{
  "hidden_size": 384,
  "head_dim": 128,
  "norm_place": "pre",
  "positions": "rope",
  "parallel_block": false,
  "init_std_down": 0.039,
  "optimizer": "muon_hyperball",
  "max_grad_norm": 2.0,
  "schedule": "wsd",
  "doc_mask": false,
  "max_steps": 5502
}
MLP neurons of a small language model. Each row is named by its layer, matrix (gate and up: input weights) and neuron, and shows model dimensions 0-95. Each number is 128 + 24 x the weight over its row's rms, rounded and kept within 0 to 255. Numbers have three digits each. A neuron's up and down rows have the sign that makes its largest values positive.
A block is one neuron, or neurons of one layer that tend to fire together. Before each block is what it responds to, as a language model described it from the Wikipedia text at the highest values.

Closing ==, === or ==== marks that end Wikipedia section headings like Plot, Death, Births; sometimes table-cell pipes or mid-word pieces.
L10.gate334:092185110110158112106105128195158116144108125154148140138183161149164137130121122099132093152125127115173136097159113114088111126133096134147135125103110091140130108154116118118127155120141126116129090085101136139107080129161152106128102147092167114127108152141117139086136099122090082145
L10.up334:107093141075139112146137108149141122144130144097177111145097113145129110121125109150117114160102103147163118150113118115149134096138127093171143078155141112117136175132085126118119145162132144138101114097139121167112182161099148108151133156098124112150109118130126129133154128106111134152
L10.gate529:109141113147164124136131167096147132116145123123138148124122114110111139118116142132171123112117107136103141153154083081201143110135126095116156094142112101109150126097131185136136146156087154118099102094155142158131112108144136137128132082158103156152104125139148172129129136150132113148
L10.up529:119095149119133125122080103087162177127096154091110138127061109137116150184095123163157107124151125158129090139148090123103163154169105152163097158134142149094148143105167179133119126120139121084145131119104127164104137121109146091129123138127138139133117153123167179175167133125158150151
L10.gate530:143126090118151141160191109152101136133136140120123135152100124151170144116157124120159113121122131146168130138159096100173113146148096146117102125117155110110136094151169075122120180108123154112170126108117121136169187095079126172102159142140152147133105102142131116123089116114137120117
L10.up530:132139101133106141097173135112072144086123144137130113103154119131102115125134118110151113110116159077158131134165112108138154154105125134153104148140093111150133118123110086070114173129159123128101140119100172089112153147095123132138140128118143114103176161113133083083122134118134139118
L10.gate653:093106127118095127163149117125125126120114115135129123120117115120159108098127116124107126153149095122126128157135164148120133110113152116094166136073157122117167149129144163105148144131135071098152099111145119100113157135126132132168109060140157128189152143113144118125139106105112139154
L10.up653:106131116144085123140111125158129159097174117110101120165131133167194153129095117179116144123105100125112154098115137134144129145125140121116091140128146110085194108136131142098123140106108105111113111117150101130118153133158112085143126158111155126106067143153125155165117111133161116086
L10.gate734:126133139100147147121130171156131083138144129134146095107138112122147126140139112139138124132110118138120136104132156099163141131143146121142129124086141131113148127197128122116126147117150108094102173102150140110141100163167121129111144202165185126128137144147167088098157112123165143119
L10.up734:098160127079128130118126098113151081097151123117092134134131128139147134118141151184191124102097132177141166128143128102139138101161111106098143137174087099136152146141180114136104143156134118152121116118136155108145138131095105088111150103116092077153116125145089145097110123138117148158
L10.gate760:131092136146135167105097137141157115108117148139115204177165112171104146131111136138130142087098145165120128114094167126150118124151122100119106139109116120115165141099146129105118101117163123088097139148114122153156181089140150097104092097112126139122144153163150083112136104136098083134
L10.up760:123133171095140147078148156131123108117097144091151151102112123143140116127079129117123133131105122136105148109122096116118130078116140156139111087115109110153126135142150108123141126129139078126134128102091145132167106105127127134111113116151140108148123104170121124129106110076131089099
L10.gate860:133148061172132112141156124158148106118159082137126121134136136105134069106119124128184104128152137109115113119127131142152091136172076143115147126120122135141123111085148083119182125163134155106159126068164151113110164123143088119091130116112119155155124135139135110151109098161136125179
L10.up860:121167119133087160115153150137082160122143098133153158123154131118122144098126109141112116096104138166151144142095175138142131143096104161146137180171110170119141156135159091148122155104133155110122144154128131148091147140128134120096101088120131115109177147165148174167128154125110134158
L10.gate1012:142145114098146145115091157134133148133111098077103145122175150134128120146132127121139120143120122167137141121144140109102128132083120127077118119144119139112166145130148102172141124179158141103108116138124117135131129140142133123144138175123169121130108138158116105144168093142127127131
L10.up1012:130171159128149120097146129117097119110119092152163124107093156115123119106153143170138116138113145157136117162095189135105131141110119162126124105110096130114130119090094113122139154143176126117092170083150101121169098154121146120120131162137114109148148167176083142119110095154128145155

Final word pieces that complete nouns for institutions, offices and places, such as the -ty of university, the -il of council, the -ry of ministry, and the -man of chairman.
L9.gate22:089152167093093124139139173129173146139143122114104118141083109111132139124152117125148134126139216137153138103157110140141108124096153130155142119105122153154114141123126164117108137100128119100088176162060122141106120142096082148118112122146099156126148140134140136144135119119122116145
L9.up22:166132171163094145119110125123147162116130084144180127128158121147185118171101078089136091162117153144087145174134139109113159124098140148136135133096135127145165117096141163102097149109125194162131123136162112119158152149127166154147112133138163133143138091083139109131133192130142108203
L9.gate253:127162170147122148157112171127091157163171118091148117131133128125119124119138162123105098156105134158172155081077108126101127094146140111119136147108135126137115099128162100135182168106145122154102095079148119133141151155149128130153160120126127138100153164110142151125134139131123173153
L9.up253:118151115085125173145134133113151136145136114132174117142085112109116114119127126177121118115168112128124084164156120138129117108103146143108101153135122114112143132116115121157114075126191117156127152131096167123148139130140129167153125118089134122148152166170108139109122131146124155138
L9.gate365:129125172165095119135097115116160189130142130124105124088105082149139059129123147123142112141116133146125139146122125154170143096119139126121150113142139144142163145137171164134097120118127153126177098153122117118133125138142108146103109131108130166126131132116104140100143147107146125127
L9.up365:101148192149059121085098171149163113180156123116148132131138123083135164105131134123139126142165119153128119116136123103097118086130141125074140104150100118124095132126115117123129134106149157164095176155116122128155134123143121142140142128169119129121128099166126083085114139162122099161
L9.gate601:117120117132138147118161127124182115130120108119104106148116105138171147150139116136129096166111171167194146131122160181136174111157167144143153102110148126135093117081096139150099120124112107129117129152146138087139114144135115147086116118116156146150160163113105090079128197131153120141
L9.up601:096121102148134145076135132162083149121128123080098117152158102144110111130113155134107094115167154105097119136133136162089181126151148114190139071114114105176146113112130131166120142144129126107116109149125125140162100126137088146150085106133149077142129084153136120112162124137128094195

Final piece of common words split into fragments, mostly quantifiers and comparatives like les-s, Mo-re, Almo-st, e-it-her, plus phrases like over time.
L9.gate181:135118120098166125107141089113134131093126119083113103092140133163105112164155094093158102113129154119141138096168119086138162130116130093096125129132111144121116100096176138122118156150113126129141100127143143113102139097119128116143115137098144118122157147132135169151138151090135120126
L9.up181:088143183108116164092102155105126166114110170134135107113085125075112085141116131132151147123146106103114156106133121121134113141152150106113154160140121105103132161116105143141078095151130146121153122118098124081153110103141102152100150122085139130161131171133103120144121148098136136137
L9.gate190:138109128133095146140134132138141196110106140150118124101169156112136123127164112118116134117120150145158097079163136100149096101157123108120109113123110134101112154120125148147154098124150145083114124148155105103156150177155165124148143132138165140160156089105141117156107125095135146149
L9.up190:099118126155131135144157118133160141136093126146114129136108107112105125098094134129109123099137123139119085136132107111081095122159106157179112158127110093119105154150146108127110131128118142113159108119140154135139158112146147132099098147126147100107148101089137118155167104153106140133
L9.gate522:118151135112144121123112149139133077159082133111100146134152115108097107135184138086146124084100073153121153119126132085120111120162146095132140118139160094137218100123141108122110111087146150150109162102114109105155165118121123133133147152124145086138122125143130124161140114087140107178
L9.up522:119114145081179128112131138133121123185127125086147118133116152115141140165121122144123096124107077087110134096117127093129089154157121143088100099161122124140100120102121101129124114117139154132143156161118086143122101123138113141204122107098136119117120154166126143132121097093096133082
L9.gate869:135170164113099103128127115113131152187142135108119141125153098171134117134104132154166128096098105163136143179128100109127102150116124108138156149114121114161165110100115167123147148151123142125162183119156110111087108088088089126096098147141133138151139163153154136126155132073122104129
L9.up869:112109139149174157141127112122113117116124167102121093177151118107138096147120162155130131101142120134075111118127088105115155111119133136140124155154178116089144117096110124093113170138133152110151169100153115116126117113149125166128138109110140107141156134152108116132127132087148129173

Final word piece completing a multi-token place name (states, countries, cities), such as Minneso-ta, Ugan-da, Queens-land, Los Ange-les.
L10.gate63:149154121128135150139158090107074121113107091108112111128120113131171142098137096122152116175108140169155164145172101151136137096142129141067106107083115122154106139128111136126087098137169116141110095144123110099131080125143148123105107127075124090118127093133124169138105144128163132155
L10.up63:104097081111115114108129154130154167152127100095115102105159103113099135101115117097120123134129110143173130164126125148106153124161123128099130108102113139142124177115140164156135143120107128130163107159111132113128105119149128090139124145089169082102162115171131127123100120117117160103
L10.gate367:142106113143117129119125121115096153086133068160146084153163125167098129174111134095108183166099150138076086174121132127138148110125116087113101095101089117129111094122115138128121115073118129128164120102132114072134110118126142105140113147137112108118147130099174122159093092111095113101
L10.up367:125092104091143135147108155119124132170160131149185154152140128145148096161120123149097140113138160160132059101140120153146140148164086121131123118123112138124142145112103174161136116136120117145138114164106109124124089095126119159126138142076134137117103105144134137130098133122163119112
L10.gate511:145112132164159093115159124122118130162153105111134087093111121078134103077157115104119144152132134142141101110068140117155156124125116138132144116102123148118105120142138108143107132123137124146153112128149101125168111158118121149056098144151118124139131093144178155153055153116169134100
L10.up511:145103154163130132079134112120148125109155138134132113101121130146114101103108153166134150163118141077149087115156129123131148140177072143131140174104111146141123130123116117146111108118109170156117120124122125125149132109080121152116116134125123125113156144108096127152175128097117153087
L10.gate709:123145088162101141133118114136088124105149143123104111121142127139159115069169132154101144145158131121166110158109139130142123150112105147103143139140112086114089146147096131142160125141142106090150093139083087128124110148110139114127129146110081140155141099124148112144104142114134116132
L10.up709:129127109102135156159104078149078142091137145149138131135149107152118144120117152150148108124125141135135110105112156112135101142122111122101169122129129113150143135102094095159104123111097136092145192100141136113164116099076119109150095123154149125149147143120149170090132137086090123107
L10.gate830:150139091140095140128148116071120174133130127210108094162126092112131103099140153131051106116106123151189140139154086158155103084147154121154097137101139145172133133105091123146100133099118072116148155134159095092122120131135149107127095131118084133131126120117138124127114141137143139125
L10.up830:138148082084144092131115164135128143120167137105121150143169129086119125121124159092116139129118103173104098191139143137154097105159078125146139096109126142102107158125162139132095087142118098112125119099123123086121111148103178127111113154141113138161139126175151123119099097139089119111
L10.gate837:148102111103115097176107133148101109114107157095122111123147126103131159114147118126121141083075133128189102124140138101153136139159132117137096130073149152137113129109125119156108130095113121168130116163128126054158097104102139119122091155117100123125109118125143165118093140079137123127
L10.up837:168143130166135127110101076149091111072142148135174125115122128125159110129095130120115141162103117141128062114136137109151122102153154159093140126119185158092145144118138113158143186133099109147128126131127146054172100122075138146185114135125120131149104112134115170111127103125176142135
L10.gate913:151152108084121115083106134105099141141147104131112126117103114115145157090150147116125095132091105154169122149113112089147092104112121132117125145120151104121113191081110109143162143087148090108175120133137096111107081103133132168121154116161130128160133097129131146160095156135157129139
L10.up913:138154113132115119071144138142119124131169132111096110152161143164101113130157149134103129129135118159130106126135118130105146084125121093124114172125202145123105148096064100097152149065119089138128119094123121126101118103145134107087107117128139140176128157139104121135092147137156160143
L10.gate937:092109118099125121108185086140149168106140127116091126156124109134132109140130133100118091113130070178162106133124123120100123115102125106178152132069158104103095166107133162140122103129120097129155152114143099113126104122146160173143143109133151128083092123151126149150134180099166121131
L10.up937:117113156173094111102115159108123164110137131132111140133130143137155106132113125128097100125118080142167086149094123149116155130111149078151145102074148174096108159130098145146145130104131118137159132093113094102114130095107157171155128117161138137127160125145140139115087152154112114110

Final word-piece that completes a city or region name, often before a comma or table bar, e.g. Peters-burg, Memphi-s, Nash-ville, Chica-go.
L12.gate164:099135080115107117140143141122124122134086135116140103119110140065151135129077113122125106115091132113175102130108109110094145120128107127108079134108161142155129140138118148154119140197140137140129171160109128106200134146131153129091137185085137131121133131140151119106032096138135121119
L12.up164:147127130109119094140103132127088142139145121115165142144116144140084116100139123118117151163127177144148110116127133127166143076155128195118158130123139122127146127120128131120168098131161127125147114148180162081162154146157165123117063110161125120131152114113142162135137136168132157150
L12.gate918:134137108127137112156085121154142113108143148137138100115104123134131096123116087141132092105102098110129102127142130101186123118174147115155091098125131136163126132144107135164097173147129160127166102170142102118158103104147094169148114106118121119119144134127138167101094154094136138144
L12.up918:151114126115142119156109085136083147108199153124125134087092131138122108157108149177123161105119134114132091153106147113166119135173128148135116116130152128106153140133111103145121152134122121131135160140113112107131134109090138142138122136130104125127128143124140126141099118120169128128

Final word-piece that completes a proper name split into tokens, mostly US states and cities, as in Carol-ina, Pennsylvan-ia, Massachusett-s.
L9.gate380:148154109137147104162159108150118134106146084085126107142115134106148127112145138139104107184105124129196060065144118102155091148144102115102113151119145143111082134127138122146114170090120128101136101121131107136161094080071086126118107136108149133129127108116177134104104122124135090132
L9.up380:137090093114094100112082091123102132150114115141138081158133148127105136131162162126095147130129129128156083120142121121116069157111063132192112103098133103105111140116093130167098152138101131101129123150107093123142142082138103129099111151128124114099114090131130141156096118119159113107
L9.gate450:120143114123137177137122121105082130088166128068132128165152083104132115102088106122139096169127115155149092168130135083136137134167087157078100149157139112121134156134119101127157149110152122118113131172113135092101132127087083132088119140140160118113123099149123155152121142093118142104
L9.up450:123129122139089107137121129168133128126117105123107109104123134150101149112140141120128140128144170123152117109136135093142145152116139155097141124150162089166155125096107092124122108067150110123112168121113129099137113154134106112143130138124143135116121110116186127108120163129088099152
L9.gate706:168125139131156121122082146117132175141131086123173147071110088086128178131124118149176152124102126114165064137094147110125138159118141146113085122149164118105118119135097110115102173095129110120151156107138088125156098142100155109104107162132169109129142133116104136144115148122141161126
L9.up706:123165110105127139127142157119136123147139110108177146101088159128127117132135185140158118135123118136137118109161090163143178189127080116124141117143087136129149103077116161163107175120102123159149143113107084106132076132164111124139151173126099138106137159072139124152142096138137150168
L9.gate780:131100086129120071117142143127120112108158142099159142132154081105173088121125151138130091124117131143121122148162149108117150140102121123126131127117125087092129129150143114150113128135120144092147118126107119160152128111100108148140109113121100153156071151147164122114094096132156095112
L9.up780:133132098110153054142130104127167169122128100122101132147160125113149126065128134095140109170164127144117100115125162110138118155172098116109149113171106112142083120154117139127099111066114130107144107099093109105136090141099172092128096128146157125155153145156161104112085105101151157085

Adverbs and negations between a subject or modal (can, should, will, did) and its verb, e.g. also, not, only, generally, and word-ending pieces like -ly.
L12.gate230:134117117122134123155112150108179158110140181096137171103112129111123085084136111158135122101080115108161090140130117179142171124102131131116153129118109114083115166080099173149135173083122125131097094148165111163127128106162127114075135117188109126124106158118124122103123125128112162081
L12.up230:165117108164136155111130148127098178098113153163096120152135092135132109179154147153085137128117120098150106171136100150127087101127128093134127162114119094142129148143128118121120129109150094102110157115140137142133125091146112129131140171172161130105142103140166136127101127094139151135
L12.gate368:118139115143100121111144115099130116125142122198153110101099133126122114150127136134127105125119124128108090135135118124135166138085144086093116178111115069146132158123114133135133139088136115152128088102153166128092166132156133153146116120128092170119115094146152127096107124127113140084
L12.up368:138159165129169146134185152140140094101138138140136131151149123149150132139129097150089152126104138117138111149128130158132177087162121128145137106063124109086088118119131127147159144160111110164097133145141106132107164139125131120153103099138122105113118131090120126130114186139136115102

Final word-piece completing nouns for performance venues and media, such as studi-o, theat-re, tele-vision, st-age, radi-o, festiv-al.
L10.gate8:142115164100100112170100161157172160136152137147146085157122131136124146131119157123132073129155133151144133153134101102117088153172114116139166093124102121116110113134163113072106111167100105138151100137177128126134174129145097171097096106113097102113119140124135101131128120129172119129
L10.up8:131108154133129129147096135174161099104138124149132120129104109125175147129087131171116088087151147111151133117135150112102151180109126100114171131122105127187101106106141108110124146180095093125140140175149165111090159102122090136097110096147103100148134174106133137172117116140178085162
L10.gate59:099157099128158149138165113112126173154098112137110141106165132119127182138121106099102153157143167145120139149115134137091128098121183145142101084149135152136151147124123127138139154138138126126129156149115134121102153108117106114138108163132116121150113125110120119096145117152147091127
L10.up59:147157129149135183153147116151110101154127104158114145165145107133120109106160090150113149124188154107102123115098098132161142137160130118119123085139133097136126137175172154130144138175147098123148131154089108120077109130118127155126134113141150168149135082167118139111154127100126126122
L10.gate188:132113147158132108088113103143109048177099161126173148127140106111106156147123156126118136115158109144122115166149104096113112109123145087165141100143172119118106106122133098138138134156149158153124131136159094094125083154120128133124143155151114156114121102132142133103129105086137110125
L10.up188:101109140137115182116118118102106110112126138151088171138166142126119093117108082175116111155148137120124144100161148134111141158120164111150129139137134099133142119169167115093124107107133138142125112146100155097096104146096112155081124124118135082092131135117199108098129088137143136097
L10.gate380:132137079103140051148096109104170150142115109149126148135077130163124148092170146149145144150154150180149156124172133075120142135126143150118131141134116114125138097118122155129139129131139108119127110104112127112127147118115110179099130156147137078110096137086122094131125120152128128123
L10.up380:149111112140177091106126099147135154118131151130130150123121113205112116153130131127114106145113091147131125091201121114117111130078119138146140103080104138128137104117128177110162177128124182157131129126148177152114114118113126129111120120126117121122132119111122068116188115128166113130
L10.gate478:152126138143139155093096144094171164138153134140146146119132103165123098159149119132115084102164177131116136144116114096133116112095141111110136113154133138177115093138160135149138103124144143110148097097111101142114127153105100131114073107114126171134113133168178164110147182125103118114
L10.up478:151195154121118183105109165155146172123184094169172101121121131130113119140123134110108096117123122120082109131129122107130145140132126174108102120115134148165116125140149098120139085082134139165136167160178104144168126104115117157135135109119111111114082095130096108115139141101107096113
L10.gate563:124107123125116124121075133087171090096193057133115134155121104101147123122145151107120108133116162114140137125141100105143139107133141110152143112169138117146144122119158141119135119168156149153113174129133115129124103133112129113133096164162123136164117127102144103100126102157122107112
L10.up563:119113135125159090126146120136150128098174129146156152099104136139129154122099142168122131101157133129075141121139095101127121105093178142132121160134128139096087105096129087115088133086120184153136127105122125124161092113110150149120124100147127150120117115102121145182144100163076082149
L10.gate859:127098110134179099163148138151131118127153122147109142112109178103134138145173132110171097161129154104096129114167131119109187121115170095111133161124129123120162093141097162113117121105158094117151103122125109064131132122141172130108123093157119120167118093140123124131119115101144128110
L10.up859:170136207137130104111116132142157119132083123184119133099148132115179098114111137155117150104092138101131150131110102083124120123150126142174136131154105123142111111129098166075161154156168094148163113126162129137123128158106117137154166092164140105142130134097117137136133085149155150119
L10.gate862:144125161129127173098138113119157084150167137139161124153094199177131113123098132115169109115103110163092146106138130145146121172148109140136183150126135156143105153144126113096138097128187120134126132175130148120114121089117066120087089149120098114162108151104155133116137143130131152188
L10.up862:082131154099115114153126145149125093130145145149170103155086133135123109127117144110137161144110146158176094147148155124113106110124144114095156108173139103123116114116137172140143150180137087130126125134135111162160154108155139164088143074133150107122114141110109098143134156148152120177

Closing == or === markers ending Wikipedia section headings (Filming, Background, Awards), plus inner pieces of heading words like Poli-tic-s and infobox colons.
L12.gate953:108104167123144122128147071082133116144137153078082151155161122136143158105103142111133151160117160119142120137120154120170119102151096172096133128135124126115124101152112108133111093129161116102101191071146149137103124116169142146158092156132109113172144100175152151130153143112122152127
L12.up953:104102140100103098122125154127136132110097101146149142138124138130070098136147109134105094143145113107153159076090128147068116137132171154111128135114122106150122108154116129115131087162136116151154157143154139130157142131166072121116143157095085116097134129152103099099129130135138166158
L12.gate966:138150128090152159167116096122134164109172119152133158132116110116190115135139173118150136139122086118143149162106140115123129104128129128148120115104105143140142154105117135140127143166116130135119128091174133166129133093145124106116117172114144084127129131099136140118068145125138147155
L12.up966:106135103133101111139152150087141054101135105114106157132121110158136148132112137135143181111160143145160128140169146136160103088109175151131111161141146120115143118148109123133135130132144102147087160101108155164126127135147149143131086113148130138133130162152114119111145119160112069113

Words that introduce a coming verb: mostly infinitive to after verbs (failed to, designed to, tend to), also modals and 'll (would, can, we'll).
L9.gate48:132132138150142110136115121139134086068155140085130133130131091127118169120108134122193143124116135121134150094072112128176129154132142130137121125145114120143116118135150169071125117104099128106162146114126170162114166136124096116143100168144138134106149153099126105133130072158147138127
L9.up48:100133149158117149124135109138144143148160109175129162130133112164129098152067121142116143150144163105135104127104094218148076154149143119110165113150137167102104142102127110115117148153128105147110130134095101128126164186092140110129071155085105137108152131166138128134146134134154175139
L9.gate247:112122124075146142154123112111173125117147134107141124099155105106148117101150109142121131117096155115106110140109123125167116107123161111098123087143149126121114119126138125124107152133107160151131105074138187114126147140100136159125179133139107139147127116153147153154111101135141104155
L9.up247:120149173116128114139131097155138105140145137148142091184155079143135152156081137149174123149126151087158087157090143104155142129138157150156120133143134095189143122116129145100107110140143142143115119103113152092122151178114152130147109122093118099094150156145124125125104133179126106137
L9.gate619:169100104102156116112156163137126115053103110166108161110102119105121118134107159123120110111114139124080134159135141148174101133143150087131125087100134152111115154132170126091107121111124115125167154126144127133122155158133140095157136132125124155090097126162146136159104120134144169117
L9.up619:139133138087100134098116146111162122070124116146111102092104103108103091116134091098128131117137141142116141129082139142143095132130128081151092093133083130176160139112129131116157119127119076152129139131144176101081139135111131084118123126170116142096114109130155138135141145132109147135
L9.gate966:148113129133167141144166133151157122106096126171100117144152089065153110135138146143115118113105112156120137097097106117132149111142116142129141151145150131152142135151154107083128155144113148138090136146173139094121113104116115111122175103141143141103114087150154135097145187156165166184
L9.up966:123130094122152118099121136151161136151109112148139159142130206100129125118157070119124119147190101132091128168142107109136136115111101157141133083123123159114107147129196123117129124139092126128135107171152121090120155090120154142131112140142136110158128119128069114141132108161126132130

Negation tokens right after an auxiliary verb, like not after did or is, t in can't or didn't, ot in cannot; also to after threatened or forced.
L10.gate15:129137139100131147123128097059137215105120124151135150119113138150156111145086108115155139148127140087121113157100158143088126135147135139163098127105136173175096141162123134115149151123113096120081150170205138096123140129118123144133152158093118132139150150153118141138162125160139129167
L10.up15:107120165165144123121131107147107093138103111121120165095115145111125139111132106120149156141143122121129151081116137077173156146174144144135096114095125158105173131168121133075104110121127121154149094143128169105128128135161132114159110112145135101084148123141122124189168116161132161169
L10.gate25:140119132149124141124123153127132134105124144157118164105127097115089142133155084110113104133099075077113084125147122109137178125099148105092130144113101095154116127141105113185116117120150123148101085170111137121117132113125086166129130124174139077131115159136096143129115136139120104119
L10.up25:100126119177089162109136150107140159145123118116095146112158148118135116138126155110127141133133107120125083141119109108077142079104127146112098131162131111113162108142148203127156118133157135139128118086130184176151167145112102122137140149130104113124125127113110151133094092106097185101
L10.gate110:141117094139134122157153148143140104057120135115119097112145135163127104155082131117127125108089166147122147123116123135103116117136136138128127135176131148143133115130137095119152106124123138118166103152124116090132135114109129111137152167126100134155147127140086131131120151085135109138
L10.up110:131142151120141111139131084094151133174134166123099102107134125114119125113078135135117133157132131148166169127140131155128160120124104115117170157117083165163134161105141107125128125128120146164148122140134107149098124163134139111124178146086115128141166151138149135140150134064121078125
L10.gate143:132116125129125105161133150149164175110139137193119128114147140081131104094114120060150114192092136139153131136105120127086159120105126111126119100133176130128163137094103129062145152114106106124134083143138115120103124098126125137156124124103088117114154098146125143126116153111083154134
L10.up143:122138106150102117131112104124118079180129136115125132099138151131180143134108103097123123105168121117145128094110147125077120097139149083089115153140136140130135173140151166124113130178086097141086155128173139166112121138103114082143084101144136176105177123118105142120131174162120122134
L10.gate207:123133111130148098119127142124139111134121089149110084079145160121083155147109139113155151118119140142183128143136088132138136181155123191124124156129101121131150089127078132148101121170154121117168117106100175126076156110114101100109149158152115131099093185140118126106111162136147156115
L10.up207:139151169115094113103117111094112182129116119147139137130126152096156084138121158154128109156116090137108095115094106138182157150100155144143167143122090165135159112132120148138128116104114151118100138142129113102120096146141131125141113154116120130134139130145135153135100114142122146105
L10.gate355:123149103125134150153142114123153136116109136113091106123127125075152107149115064141103128135131120144112140116132105174095134122129137108166105131099104100130160168155144123156120107148094119100147149142126118162125143119122113107145113147157112172118108138141139135143117110151150153123
L10.up355:135131169112117137144114113116115133157131092152146136140097111103112134147171135139094106147115115151119175148082149118111142116123148121085122109144137116107147115124138110106177129097103122153120088162134141100145137152125121119088111132156100134084067117167120169095185125185118164106
L10.gate369:143128119124160108147121111106135138095100125136139143079135078161153124118127094145120158169086126121108132145141085134141122147123142122148114107127101121151146106108135099085117130114156112128156111130096104125128138123131156074102147169121169130113099121140134151083133106129134165098
L10.up369:131088157122072140118115114100103106072130110117117144127159113121119095144092148107102085154091159101115102130160127133146103140129155078111131135114124119117096145118121162116171132134123101126144138190147135137119143155160088069142129114136149102100150170158145098136145066105117147146
L10.gate872:127143127087141148142152125173134165089161151144129113140103111104118145117152117148152102120100113096135134104112139072101132104143131152157086111138107146130155144151102110143112102112127101110115131115149148150121134162127125107108107102166141124151087153149117152083168091128150116085
L10.up872:076162157091097180131152101138086120104130114144117112136123125145111103117074113127109109157075133078140125103148163156120124091167171150095096085121138106164107134085143120135085095162101114152079119100125141116144117122141099088112088165120161110161076113117118108125127121136150140141